MLP neurons of a small language model. Each row is named by its layer, matrix (up: input weights; down: output weights) and neuron, and shows model dimensions 16-111. Each number is 128 + 24 x the weight over its row's rms, rounded and kept within 0 to 255. Numbers have three digits each.
After each neuron's rows, "fires in" lists the words (lower case) most often at its 100 highest values on Wikipedia text that the model never trained on. A number after a token or word is its count.

L15.up6:120165168164093179094142116099125113102165125131123117122139152127126096120158178140121132140118103159127104134103149104133147105160142127143148128094111143140183130142123122088147133140132130119083124100142093120109071146094088131135133117120104123118143136151126139111135110141133126140
L15.down6:149074145127105062101110110140138130117107121113103138101170136103124116166118089137096130157142167172105121120147112079132108138115134105121151112104136101132123121111133092122126127110129096096116130161142075095147101116104096087095164106127124140142086150160120092138116110103152133138
fires in: "are" 20, "be" 9, "often" 8, "were" 7, "operates" 6, "is" 5

L10.up331:168146151169135117120149111116113126114133163111136165119110133120151113094056148129147159138121113113171162116142126116159099180160143131137135146109093128163133099092079088102147164113136131091118097127133124103144147130117107079107137170160125107107134125124090115165104159121106096076
L10.down331:103131138094128142165096174145110154136061097133107092141139095134110139130112112119148144137127130094125115102100163134138178116148158120108136129073122141109110117172123158107115151087119150119066166132160144149100098135153096114145122097139137112132112159128128111137122176166106141130
fires in: "to" 34, "succeeded" 15, "under" 5, "raed" 5, "of" 4

L8.up245:121140121144123129133164139146115137119124130118189137128108127125133101134126126118101150137093193135153149144163098120169115128135151122094142166112127107141114119141145132157111136097131118128146118118116069107121170117166152078165120145097080086099086119174121095151168151181131150121
L8.down245:125116154113140125139103114172109103128138107149074130134167105131131134104115123136123085141108137185121132130154131151121123118145150138100096136177151112100111080097140117122114103149142144123130112205130142144152127106118192158162129133149116187096148148120128084105107126133130132133
fires in: "called" 17, "named" 14, "considered" 8, "renamed" 7, "dedicated" 6, "should" 5

L15.up106:129146134155108106144162117142097126152082120129131137176112167133113130131115123105122091141149136108141109133110161160109094096107135106150125114099115125159116106135119127141109152134140124090084149100080112117129139132143166123131116100168114137142108106159174122170194079132154110146
L15.down106:124057144162113133140153138164151147144100149120110119078136137138104059122152129127101141122161123109114134112131100152133129147119109121155101135149158125146067128118142139120121125128130091123169120149153138110107105132172139093104120135107122137149114174149145106100109123115106135125
fires in: "a" 48, "azerbaijani" 4, "only" 4

L11.up649:143136121095134137124138139116093138140155124091165098161132103105159131122156149167106123169169145148154100183158152102145121065108118149119136120150104177067137108149146112134131104107102109108083112089170126103153155148113129111098136163134133108151125090118087168136137130135076148124
L11.down649:136140115111152111081122114139151164120128132114125128109119108139121134117165154079125068079144113133143113142123119119083081147135182147149107135142205126150124096136118119143118156155171092076107115127097162106126097134147107108112140160111153166154136118161136079098091115136122142059
fires in: "after" 20, "when" 11, "beginning" 10, "following" 9, "swimming" 4

L8.up727:141107125126136165138115147130141077123122117107111146124171136111111097161132093134135126134156143190141138092143190119147140162105150145116103092153193126143123123148104133144085089157197130146082191113100120149166142087094144132145156163090115102118117123115171104135164102126159148127
L8.down727:127133154145129111125146118151100153126133089119115149114150126145136119105111136125132138118080124156092186143164133140110137104110113165168146086149085135176069127123144119119111105131166102146160147105093150122147123127151125130134128134143110149121132157081106094125109136158161113141
fires in: "of" 24, "to" 17, "into" 8, "by" 6, "beneath" 5, "surrounding" 5

L8.up2:094124100168168101132148116132131126096180151085107133108142138114162117126160105147111157175148105110137125164151154129103152164129143116101144171114136121134152101096129115134134145118114082128135182131136136093148068096119091173134131092134135094136124095176116188095131065133122133179
L8.down2:153111134131157150122090127100129167182086130115109115107155109131144147136080103087114115162099113129138163161163084178172120155111128098169164114091124121072121134119123159107106106136146188150119132139110127108113120134137156090136142135106065147112124084118141108150116136112110113147
fires in: "of" 18, "western" 12, "eastern" 7, "signed" 7, "file" 5, "filtering" 5

L6.up484:081118133136179137136112149156127162119183128145173151151174105115116120144129160124103162148141129157173134104121155149175083104116131164102114165091120136096062103126169191103160153119152131110127105097119135129141130157141110118163183118134134129124119136109113130147148135118106105088
L6.down484:144071150128096109155124131172092153126127122146110103142170125165096136143115120127103169133106103147145112129145181121111094104148141153101101094134108110098109117141158128141114169143154113115115136137109101124107117153123133126147154135169144160113119136094120136139089147153128123100
fires in: "before" 22, "after" 22, "since" 16, "following" 9, "december" 6

L19.up134:135140157100108117151170148107103105106098070100134126103176098092102133128143115151115138127143090107105096128113159121102084117096134084110108114138141104154122169147137135142126126107149118115122149111145176110135103149140095141110103095169124170143110131134100113090155194112160135097
L19.down134:125103154085128118118127118190125165076110088157171106159130141131111136138178094164119150133155094112093124166130145092177148114157109112116139140149150136134117130126123122120144127149122124139099087173135120113117124070162107151115143136138127155111119114068138131149098081119141128166
fires in: "was" 34, "s" 14, "had" 13, "its" 11, "were" 8, "are" 7

L6.up357:112140091121148139127147143088098066140148163109139154150134135121161159133141097122186124085117100093119142114106124099163108142126128180122123132147095174130146167104127145124118153104099166138116152121096108150127140139113118142155137143098129151114109140117123108118122157098115112176
L6.down357:115143083136143092118149131158158118115150103138132147126126127150118125118096128128109107129139127095128123133088134116143165174149144103128143124161132107119123129101143132114176121167148122119169149129201146140120083122122119121085130160142104131114139134121160086135112165127106143157
fires in: "it" 32, "of" 18, "that" 16

L12.up379:136095129146134135155122131118172106127117151104123158096141121160137137131159136148083173148123104121175120168160163139111115118146137088121148106147135133073096110115119112130125089063145152161153150114153089132177104121163122068116158127106122156120098151128138125158128145130152126121
L12.down379:128159121143133187163133136133145129158195137144150086166140161134144128114145118139130125073088141104104080157124135119096108157169170130110143140149101149105112080145111151120106121151125143142100118152119140133063136128142140129055120107150106127119086130156136093131069128136115138114
fires in: "that" 32, "this" 25, "which" 11, "what" 7, "who" 7, "whom" 4

L16.up762:136131182107163128111141129132112145103089130117123132147141140138108147112148111142104131124131135131142140162145165127108125163151122135123126157129168131175097101152186153074134122148141162142131161118086149099138096086139135125129089118139131129122162123121155120124157096153150118113
L16.down762:125094126142142096138143158122146100136161157116120131165127102133163143109164120132153144146138120091111141134116075156103156082130127140102122135133098088145071162124115138134147108132111146131169133131129121149123166186120135144095124146192148146156085186124115108114119113137116127089
fires in: "in" 17, "as" 15, "to" 9, "into" 8, "beneath" 4, "on" 4

L15.up96:090133138170120110086128147130110132181107101111109125159136142120100107119157156117098141145105103122103181133088130118099104117141093127094104175120087112133094112095094082142180115173106139069141129160070124135135146112137133139137106130098137132107137131109193138145130122109136147102
L15.down96:111095121166117087167164133169130101135111119126136105146188123131131134127120148092114109127127142119125128133136173156110123103141122091146129143160102109111105127080092128108103140131153123165129111158138098135099121112119140102079115113105094117133134127121094158156141104151155136144
fires in: "a" 68, "according" 5

L21.up765:131145105148148107123167130133110097127139085117152114105203139100166110124115134147121108090147098185088113102104137113156130146100141137116132154135126138083157145138133148086128117095123121116084130143145160146098098103147081075108156159147108149131119128166128127097138091069103135116
L21.down765:133093129102109123156100168147093137107112158121149093113160124147103141131138149111174129130145136103132115155164130122083183125118139138098128107143150116139124152141123130105164125119121092107106094121172124136138145131126155146139120143139129123080152120126156111113170140145142138120
fires in: "it" 29, "he" 26, "she" 8, "was" 7

L19.up305:141115173133159129127112133071179150097140133085149122117130132125166046107159139140157137118148136106129142100137084104086090162116162096118110157079094134126144106114157125138110106124167185100111148116112123127105097124125179114146157126139134138132133112123104082155123131132122110123
L19.down305:093159126147087136141170115157081142160140154133090167123116136115144127173133112123104118110099165154078129110140138135147150118119141158076146135116147135115147137127095132129112157135097114103099120128121093098138141114131128128138084136128129114120145073147168116109151161149149126101
fires in: "in" 72

L7.up670:128109178167156128141175147110130113126116154137173111095101158177116099105146104131103149116128137126164113114114134118152072139137124106125142124151123088171097208108132148113164102139127167121113104111072134120107143144115127131122102137096114133139120087132124118117126108149145131121
L7.down670:105125166067098157152132156083146131135144108109134120136133138082132164094164159178130112134154150119159113134164145183110152118116134150158119131175146075118138085140103156128087141127138160156171090129105114127128151121180108154139141073108151133156138124107166132113154129074126123105
fires in: "it" 20, "known" 10, "both" 9, "sometimes" 5, "two" 4, "fraunhofer" 4

L6.up304:136155142149143156150120150117113124120110104140136085115131135142129126144128125126142112143118132164123100103129101083090081111120122145180161085186139133104157124120138154110157162156121100103092154101180088117105136172123107128116159135146131134134136138109118111146113110113146171082
L6.down304:142150169138114153167116129112119149123099102176128124119152130148162102139098111080160077140103129132147154096134097128101141173132143106119162119146163114149137110116122110138164135151111151113124127148171128072112115136107145150128149144112157119090094108069142101132090135100119166111
fires in: "would" 20, "to" 18, "may" 10, "not" 8, "could" 7

L8.up135:135144146114165166089095135136126086134140112129120161109111134186091118171130105144143127154166120136139096127137167181124147089130145128109092114139124127154113124176134120148114148144113118141129104123114141129130074137163128103130121129133135151111126129145121174112126157096125114171
L8.down135:138098152122111081173174173126128150104127139119102179127150170087149132098114120130108080148115120114140142129109098122164166134128126115136147079145129143136171122177126124144105093134152052146150083144121141141099099168077129122100140135146125126119103138130103148117164124131151132114
fires in: "have" 39, "has" 20, "are" 8, "silver" 7

L16.up515:150131150146150124072097142096123098135140110167127140121129148114159113108148123141095130127116094123123116123139116094134113178114169152116139140126161139125144159119108148134100153111162113089116122154075123120119138139082095092141087128155107138159118113137139131134128110137097107148
L16.down515:129185158116124126129131120162154128092102101111137121160142175115117103131104116106128081150104132114097122106130100069156143162109141106114121123131130092130131118116122132095104147135121121141122078120145065107123155132131151117106143083144126165112075107106146091146112131137092142131
fires in: "is" 68, "was" 29

L19.up503:138119111113148124083125158121135132139096112130155174152038114131137121169135148129112124177123115147103123112135107104068143155072134151107113192136069151119122112100083172135141121132139129139126135189102095099087108096157157139157159140140136118119130126168128159131169127115139103132
L19.down503:106159133061127147123118131147148106154142122150149129125120110103148130160093157169109141128133119124144093119115115088135116157119103139102189111175166130096127146160159135157162123110118117110109160154125127129146116126078124112127157128127140137098086104116096121094119127171153109062
fires in: "an" 48, "athletic" 4, "another" 4

L16.up74:131121138120163130123117159161117127175086083097132142103105140116121128104165140085146151147134144104107147142134145124137115117109142092134110140130128144143133134099170092079129109113144091144140187201077161160141117148101123126135132081113156145175158140132102150181125141145145132141
L16.down74:127125147158093098119158159123106145087129148123117111143153138091113179058129142136090112082171081100142154112154109166142158088092128131122119173139111128106152124117117140103141169123131117145143139132126164123115132122147134138141149105141096164179107105143139174136102123116149144129
fires in: "its" 32, "s" 13, "their" 10, "a" 7, "more" 6, "an" 4

L16.up744:153106123164129138157200150101123148114153105141117167127119111090161102118158068143103140131123204148079169096141168127102108115116143101080090157121147110147135177070102141124136072117116151125155094134113124133110152132140108137171140121116145126119151186138114111134143092142117110125
L16.down744:128159149123127102122134132084099124112109094097108099151095120133075101144164142128113064094112108100103117081133115131124115079104110175146120124089129133142113107117058151125157130155139148120106097102095164088151124110147129116149114120178134098102130132149113109130139176143158110121
fires in: "in" 45, "s" 5, "less" 4, "for" 4

L21.up583:130124129147136119121153098091137097137121095126096094118123155099147135156139136135084160121134133139113177139122141157105100100152134142147128171139134082154111123069095121113114103128117104103112136163099155156116112104159102149130117140137129122167116113148160120151123126116148136123
L21.down583:131118164155143092152155118165148107162080123057138105141178153116109118118134114109099114129150126156127162166132146150138086116104155119078090113145142123092132136100166115113103170122099148157122136144114089140178123147140116132133101146123127117139093136160161146137117113147120143107
fires in: "a" 70

L16.up683:114146106137145146124126123089077140117142111143144120119115156128099177137150109109155179128109121119134079103151088116138100142179143091109070109089141104134162115119129119121144120139128161100143147111082146154160138141135145159116161148124102129157144161133134135126107146110150133119
L16.down683:119117120155081148162145116139154183133115141122142153119116123167107143128141133144102140127131096174124159104136131137140151135125118087094089152136129113185160107088156118157149106098149134157154133132106101115158097141142096147161185129147173108128147165103148145150140111126115136091
fires in: "several" 20, "many" 18, "some" 12, "few" 10, "of" 8, "various" 7

L14.up172:148107169134099130131140161127086110105110141026116094111106103161150104099121133085141100111097141171131131153107115107113087138132131143132135139133119131110122113123122100155133116123114122100138155115095110143080099154110138100152091151125095131160136111155123114133116165120114137116
L14.down172:107131093127136131137116171139157111121150109172122166137172123093118142090121109140155132128139143103112152131117152143139185154100143113130098144078126132139113160105155164124114125152126100158120083151123108106141140137112120140123090148131150114120167171083160138138141132143172158158
fires in: "on" 31, "of" 15, "to" 10, "rocky" 4

L12.up162:169113133076148156118115134100136148102100139130111117122141128114137146156127132139089092149148120127163121131119106102100119123117131080106147116116135110161108149181149105123120122097145078100164106109158120165115086181137118129136140133116059164112139141165121145141158123097117126186
L12.down162:158091157157129125119132146119105170173127139149130104139124092147147180128082128195099126147118083139121174120143132159151129093151126106142117141154157153119099102093115160130141079142127112074159122136145115126147144126129116154072155090123162135126143109099156126141170128111134133129
fires in: "have" 14, "also" 12, "has" 12, "are" 7, "technical" 4, "details" 4

L6.up674:121140102112154132091136151115124081134174120145126167087188073113126151148113114138132144152143136113104114124148134089115158123158140143140116179146117123111132143112097137124156117110154122147120070116141097159116106109095127104087106176098107163145127141153101156138130164136135138149
L6.down674:140151170101110151120157115141136102136136089163145143149148102170143155156132154183117101076101179108136123114137134094116122102085137132099127153157083083126136127098133131142146179132134148140112083136158091152086127120159136089108148102105114113097096117123107136153146106084114127148
fires in: "or" 17, "which" 13, "and" 10, "it" 6, "if" 5

L4.up365:098141106094140149113166151095136122107130093148089129142113147155153117084128117152112132145146112098137102144122144102076136142111138121136100100131135117093076099157154124074150137137166109107127136099111083109121149116160117090136121125122164149097103132151113123119146117123132110136
L4.down365:102118115127119162105133133134175138146149088157109145145117175145170140131118135162139149087121097117165129114136141120127122143097129128153152141114129115154157146109129160098085134112122133158141153129134112138120097135122116090122143103170140151125093115097140118102075137131146151157
fires in: "that" 22, "which" 20, "where" 11, "story" 5

L11.up292:139153135171114127124172162067166145105124103125104129141114102144143156105122138135093146110123178123155082130101153086090118157159163109104146128132140129102141103102120151094129158090123088143089120123170118126150113123135143132117132109106116152163137134157069093139141160113135136170
L11.down292:102136126148148166152147118115104127137147147115115126108166084146154120119123185185142102104137133144144142156113156135133125177141065116168148070155083085091116126077164169091153097099156142128156153129161138101102136097147154132094126144163132090106081112125136079135110130131126153144
fires in: "it" 54, "daughter" 4

L16.up205:153194121133142140128121171113125133092133143102113145127123107119137085149147127127179125152121147127136146131153152130135129075164120180114102157118143156118113118093139121130112095133169116159095146097083097115135116173148080118132154170153154090129096120097179127116060138103119170113
L16.down205:131106106111155133111134116111134137117145132116109135095125094100084107125102087128141138120114152161126146118116131128145110112105147106122159147108133052113081133130145191102151082097130108158119118156131093120100082138073144167120113070187122115142169164112150118139146153217143124129
fires in: "on" 65, "upon" 4

L10.up248:090133139146131130133134118157113153170149114158130097128095158124143139117141120150117122178127124168154107139146138171093069120125108096144139118102120132124107121140105133112134126140124117141091169093096084133130166159120108113104102140108112125123142056146153164132119125094162143114
L10.down248:134084106138109181133091103184138114057112134160116150090161102154129162080117118129125127130149104113115139152167129148133146094153111121138116146115056178137100160105174129124143137129115116128133155122127109152122109126123127131116133142118144094116149122112147138103185134175114157150
fires in: "a" 13, "while" 12, "many" 12, "no" 11, "when" 6, "among" 4

L7.up477:129137088088128157130123120090137115137107139132108125120122147093110139127086088118128150147068147110101141125164138149151117122116128115114126170165133152071145113118145115149161155164141152135135118117125104136102107100113146140157119123136097104087110120146145107105182064126139134144
L7.down477:131163129127142126146146184150110066098185111142100122131153136130143179134082114141128144107110146134130157134124122129111152100136149130125149121155106086086126091142132124152100144113108117125173119129141108208152109080090122123143114119130084131141096141127143120081122103124145127116
fires in: "named" 23, "appointed" 9, "culture" 7, "called" 6, "seat" 6, "genus" 5

L12.up444:129138136134130113128146106174113136165117138120105095107149114091125166081102169122140159138171137144137158129157146136120103173117151083112133175128134154136126117080096076119120132152153117126147144197168136159107126105156104129176171081097123104164127073127111129086141130142102117130
L12.down444:152152154097145133127163140143155118146131198132119101121135105112128164091089140121150112143112129138115123106112104139129111120135178200113133118152107154143157147155113152158128126143074139138094137135110089107156118122127110109098138137123127128100124082155134123084098111144117135089
fires in: "of" 30, "there" 17, "western" 8, "eastern" 5

L6.up390:122090104132123165083103120116127087089103128115094166104152164140088118166109103135110122126123117100089111141135143106135082099176147147117098129106117105112113134116117100109107114085167114115177126093101101127101138133118104132143176148116132147090152165131147135103119178084114099106
L6.down390:131167134146118103123134153170115150128131096158102127126102104106130121108074148141166159117137128089126147132185145113105090168169112090125151122109108132097121133138079137183129153138149105140165137130162101151102098120076107148082089105104123110140137143125099109127109112153172172099
fires in: "of" 75

L8.up600:154171175175159124129138130122130110130102177110115117147100102122109107173118107119135138125105134147109155095156104096150136176139129110118122138118123127176167112130102140124187109051130162122112141123117141115153112145135139129149141118101138116142162106115142126146120173174086146096
L8.down600:109157136146113108145113125170146079136139122140127176103146103132119150116116143133144137147133110129131147059168120132146117155153128127158111127165111125132129094123120126137161137111102143170112128095157189107066086140113167149147130115136137184158124079121140146148133068126141144112
fires in: "of" 57, "to" 4, "rook" 4

L21.up222:139129147122125091108075138159139111118170094174109149126131163113113130098164128129131108123172116138136132093143136120135094123138128149141102144160137127135141108103108192123136141097077115070095078086104140145159094124105127144166169113114072115084129100151087120119152155110154148133
L21.down222:120118116148155127144171111103146108113094114133126135111134070139123158163092109130108120115109107139117169134086120141138123163145134140146100138130111073124198126159111110085147134137103130106091102146149106101157174127169109135126107145125125139136095129117179105107169089134127137115
fires in: "was" 30, "is" 19, "started" 9, "began" 9, "born" 5

L21.up437:107138170116162107074126131152179150108150095113129164156119133139128149134098102097143123086126115126094118120095149100107169139129165093127125143141144114131148128150103142092075119096107140097067102130113120160151105147134060115150113158104109159128129133130108153141131135154099158135
L21.down437:150132105126101141106111150135163128105099127115123168098114160124127158106118137100091141128130120155119120139131121098143126165141111105142135125137122081155121117114114117100138115131129124142132139119147106124136135112119107128139157125110160128143184131162122119147146101060128142131
fires in: "be" 15, "been" 15, "never" 10, "was" 10, "not" 7, "first" 5

L8.up355:143145119155100186130149127152118164135135139155143154148084128135140112119140130111128160127129135128169156141123117124177121107157117158124152102195131199152136091170151144080138140133151086164107134103134091112153108127166119086143095130128119110164132090116108125094143127121121131147
L8.down355:137121148161134077168106082146145166087139132148135111130184117125139113144123131136137108136140172144088141123099093102114135093172122093144151135120172101093132120117166081095115098175088133107105088158122139141131124092124149143157197126104138128140143101112142101164110139149125111120
fires in: "to" 45, "ptwc" 10, "in" 5

L10.up225:107174122115118127117158106145131138076120116126171084148124164129140124111134160138129121109112113148121152144132158118095163112140150129149176127121089147113150135138132142104132101054124111126100087143139155104118174122151104148133122167096170120141160157151134139135146138103141118115
L10.down225:125160132110141107100159135132117117106099131145139139159180137139105099116123130159092143153108154158085135151134142110124060168153119144081171124137110144083114134112135116121157153120152112104141132093137125081143083160106137125163097137146104135128148174166140134139123145140130126161
fires in: "on" 59, "is" 5, "forced" 4

L4.up401:114089199134107185130109132122163142108117160162131113118109157122142134156103160092124118166178115151133128147156135103121097155105117105149143144082125119122134168102149119107157161136138164137103119137118132112128114108117141139110130159183125153094104115124118148124126087120127098137
L4.down401:116073146114146102163119152161163130129106160158144108117096130110097120100140134143122117166136155125104101104133140120128136138120160121130135118107170132092094160121124163107164163160124162098127177129083150096136103126138121126149144165160101124122114110126150124147153163132150113117
fires in: "from" 65, "sometimes" 11

L12.up128:141174093137133131086117117145106122148130130111162161118131112104109120103135095130125154142110122129169128121091175102110108128129082101082095144145117132143093103106177153153100124107143107115125161145109130152155118132126075139150098120144115162116163143109107178098137098113129136126
L12.down128:126061124140112080107120162133135122097130124153106112136118127186169105138098165158131147085097089175148111159113095101110144157117134137122153098130139099140160135131114128127112151119117127181128157131132100153085140143128100124154128113140115099142126137139118087092149139144124151119
fires in: "as" 12, "s" 11, "ptwc" 10, "both" 7, "either" 6, "its" 5

L6.up126:133125090127135131131135092110123147121158113156116142124124172160114151117109150130154116120111133100145088101142129142122123157134121129103129143157158155154153127117163135115099121130135119126150126120077118146169079183114142153134152113175138101073128101133131196141145132172156140130
L6.down126:112140124137106134123135113118182132133094108104084149101145117151138148093122134121179106112132107096116131127104136130147137136103126123150199118109094139109160110118131125172108114146143102165126127147106159068144159154135158109114131138131114137113146174114121109129107122086094158161
fires in: "born" 31, "there" 10, "confirmed" 5, "biography" 5

L8.up570:094154125117169162147144114141120104134125128143162123164179132144140093140141138164123165122141146163113115150102121105135129139132105108091101134091106112141187139095112123090137125144106134149074137131107164116155142098141129120123104151084084127104125175109125122131164161142157147164
L8.down570:161112136123069142087127122096153149132107153123135138125090106112099092126155156097140134109128126106142167084146153108140120120128126140121138153152119110146116121156118145185158147151107095153116121126159133124135135134130088123110135139176144091116125112100113142116123124118113105113
fires in: "it" 18, "such" 14, "second" 9, "reception" 6, "also" 5

L7.up225:128109121122154105138188158151099180132096155126122116152139119158121126135144128106119142153108128134079133131096128106104133163153119144117144114166111106103096150102133121090177114061131135132098127172147104150143146152128160099109112122141099144127141152140151088100160152160148122139
L7.down225:088142118114113144102154134110146125117113151094152159137111071116127120108128121119087139086108142099131121152114149155133118149137122121125150129147117125129093121108129147121145117167118150179135143108108075126139154121092119091127144137135136138137125134136129079132169144140129104120
fires in: "it" 81, "she" 5, "itself" 4

L7.up557:126115137119118135089147180144125121139104100080150134090119112157075096144159122145126122166089156161126149107116156097120135138154160126112143108131132131122107121176111131095117126150150160141090100109103142117116159101109132097116137118097107102121112118087105111100150128147126098138
L7.down557:140087122170105115115149111135097110128111110127139123134153124174110138153102123107167136118125104147139142146119174116085117124126096151126137096128090092134104126131087078154112134137175081105149173138145079125139124127146118119152131134119075096114117145106127136138160153130154101139
fires in: "of" 19, "behind" 9, "to" 8, "except" 8, "especially" 6, "within" 5

L7.up78:136122109138078085095123104194125159139106124112140117121151130142150134086154119124169163153118154136180100118091150148152123146120104161112124174149139154123053119143165128111103132122127127123128070121120115126090134112122086148112148139129095161164110112121105133136137134173128119134
L7.down78:183096103106103163155105120144139176111090090159106110137133120129114145092097146155114121092126146131171120125167133124129109141119089155139159170113143110165128106102116171129118158080139095099108117133114163156149129138138157089122116102118123155125126143142139107080116124109129129108
fires in: "after" 31, "since" 7, "during" 7, "3" 5, "died" 4, "he" 4

L16.up81:123148141162113125108155126109140112143096123121139133112155126132100113146158129142124150154145159131160147112132161098149134158164166104133111132134101143097120084106123110125141088116123145115104153156134089146083133131103147140144126152106125128100136116092129102110119126098109132092
L16.down81:115105127146117157170134131126105120109141142127115138145127141115135123129117169112150114128147134126143115149127101153142150093150125152115153090128142157075105129138113099130138136103159107077060151149106133161150174195120108093109166125148190141112147143185106160100105145128112102147
fires in: "it" 29, "according" 7, "such" 6, "that" 4, "which" 4

L15.up56:140095142120115176131130153119184158094130140150147110110142094112102138136148098124117102132153145127146164089168182130099157115122130141096175171139145098094149093118126146092101165133117115167124089110139143146145091103160124119112141147126095087111106137129104122131135129127125125109
L15.down56:117141112138121120174149157155153124068154138134100137099129095135134157104160114122133128134175181188147131149178172157113119112139119138164169100112139131157135129119146087130176108143167101167146136121099087080133116173070122149146097122154112121123098109093093119118131125144122143129
fires in: "of" 20, "from" 10, "since" 9, "via" 7, "palace" 4

L16.up582:147145165133132158145098136117114122090158173091135160157121151172153107129129106163143143118154107116146106116152104123110118109121115090113175114137161149125112088148122136130170126104156089091090187109135150142162107115112147104105106122117147129096139133144113148131166121141146120130
L16.down582:146165126144083097135123196132125130142155142145108125130134113134127109159144129099134098143160102138121120103134119103126110109130121129118146087138182101103142146125123124092113110124111128139157132152178116122149160146082098152134109164115156120130163162115152144114108087071120114120
fires in: "to" 62, "not" 7

L4.up74:133098098125115131143098112108123122152140143139157116132139157114133180094130161088118114148133152138141113176110172146103101162078155120120129103107172167089066128142127161092098100127157162131076138127089116146083122127154112158166112136124113127131143111149102173130129110140115108145
L4.down74:157135170115131101124107135147126112116143111112141099129116137098105107139139112094187117107160100146159152098147142151104106092089115141096122137084084153137145140111150134126145158121122099130153117124115118079097108146078122112152121126166129141087147157128126138121086133109129104091
fires in: "after" 26, "during" 15, "by" 10, "both" 4, "try" 4

L8.up346:167142131112165132117102157077137125093149138108131110136148157167141106141111132113160136080150127156160073097098087125129118089109150115127141155095111171118119113128117154157091120150072093144107165115162115118131136094137155125154131114156110127101117105112158124143163140106149119107
L8.down346:133156175135126132151129158126122133156165113122108098129171159138178139109132128111111113141114136102125143144149157165130122096112161085113143121109154096122175142117157109154092102172094111164108114143108134134150147102097119118135125091127123131141118108146151139115122084139098142111
fires in: "to" 67, "king" 10, "tons" 4, "ching" 4

L19.up696:104107157142136164125143162111137117114143108112088151187113123097165085099120154104109157151150118119138104126132115102126119142146141121134144090121090124109121077132104146159134130073135142096080142109127105168083131106146101142130120126182105126129129162127124129098131178133134154136
L19.down696:121145093105089117089133141119128158170120112137104138074108091130117159120117106144143128081132156153123104150108147131114163085118166158134128094165102103133155080136137129146121101174168129130124171126127120107114129115106104095110143056105168116163125101133106138133134131116141138151
fires in: "it" 37, "that" 8, "chicago" 4, "should" 4

L16.up593:129150130084123134165164089130117140142159151114151125085122131141120135136122157161121126131124111130157180164141137118096101083119141129112115149136094162119094114108127163100156158111141135138144094177161200163137137135144139108123149125155125141100131093118119172113137176140165075160
L16.down593:153139137121120120096130094129097152121140137138078167148162171136135113131141096136155124126122128151122132174170131160137157127124110158139110124077153134146190115113144125165110137111142153137107145112175099092170114160134119158130093133100147120171145168084146087097097113163129134100
fires in: "s" 56, "rothschild" 4, "fraunhofer" 4, "deluca" 4

L15.up539:117129112140165130120129139142198116135079146137161127097122134105115122111145112139155146189098164158107174154124165098134105131128148145111106124147133124156116099133101098103085145166120148128122152133137110137154145185133088122098101111120142119127111111131098143158139126110111157138
L15.down539:147096134141119109119086105166131135158159155127114177125123175102148103115132118086118084123142123145149124144129111142131116124135130127097139186133134112133136158100158172152133149125113097117115147149129161139158137088138133093114088131147123136130145131139122150154107112140073114146
fires in: "to" 40, "of" 8, "being" 4

L8.up759:181127126099142138142096074123140108069106145141152129097103121094129107181107097133156121143110113120161121112147151102171153150106144114135094106130135148099121115144096132139148130081101102109125118109156115140149122119107107162131135114091172133082099128115087128142115131110154127069
L8.down759:088148139115153141147116155172169116106151115132083091121098149135092120117125114134140110147130131127141174119138124154134107192132131141119138076120143095091154119184107115142116151176193129151159132125109112095154126138101153156161126118155134141106146097116104094112094167121139095138
fires in: "to" 25, "of" 24, "can" 8, "mureș" 4, "beginning" 4

L21.up74:119087152084158138094131138152147100145107110131105142149081121092134140157116145108106141169113158145141111141139113123144163114108111137161108140115136136128145125156125097118175111102093104140139151158141113116141091164145145124145116162129146099106176116147129128118122153097150042150
L21.down74:160149141151082147114104161137165149158142103150164143151095140125096122104108147115118134155092109117123148092130117127131133122095094120123128189080151096089139140133118175142131127139170144140118126106124137126126077132090134091119149104169112108104104068146139165115133171180139113090
fires in: "an" 52, "another" 6

L8.up83:160101158088165135095109137122140093063103105178120100149159147082122096088142109121122119124120147120139119127110171107108135155126147129127136167132112143150128132071090158106143086103165109107147109138129104126157117119143094113143124096121140094111132087149126142157155167142133101099
L8.down83:173113106114148102124118112161137123137157099124132131158157152142130111107127147179109136108079154104125114144117134131087157147104152150086127142156137120180129096160129120117153114084144139116163100119103109117160104156140109117082167096132127120150135139110139150106133105126114138107
fires in: "as" 26, "is" 21, "was" 5, "song" 4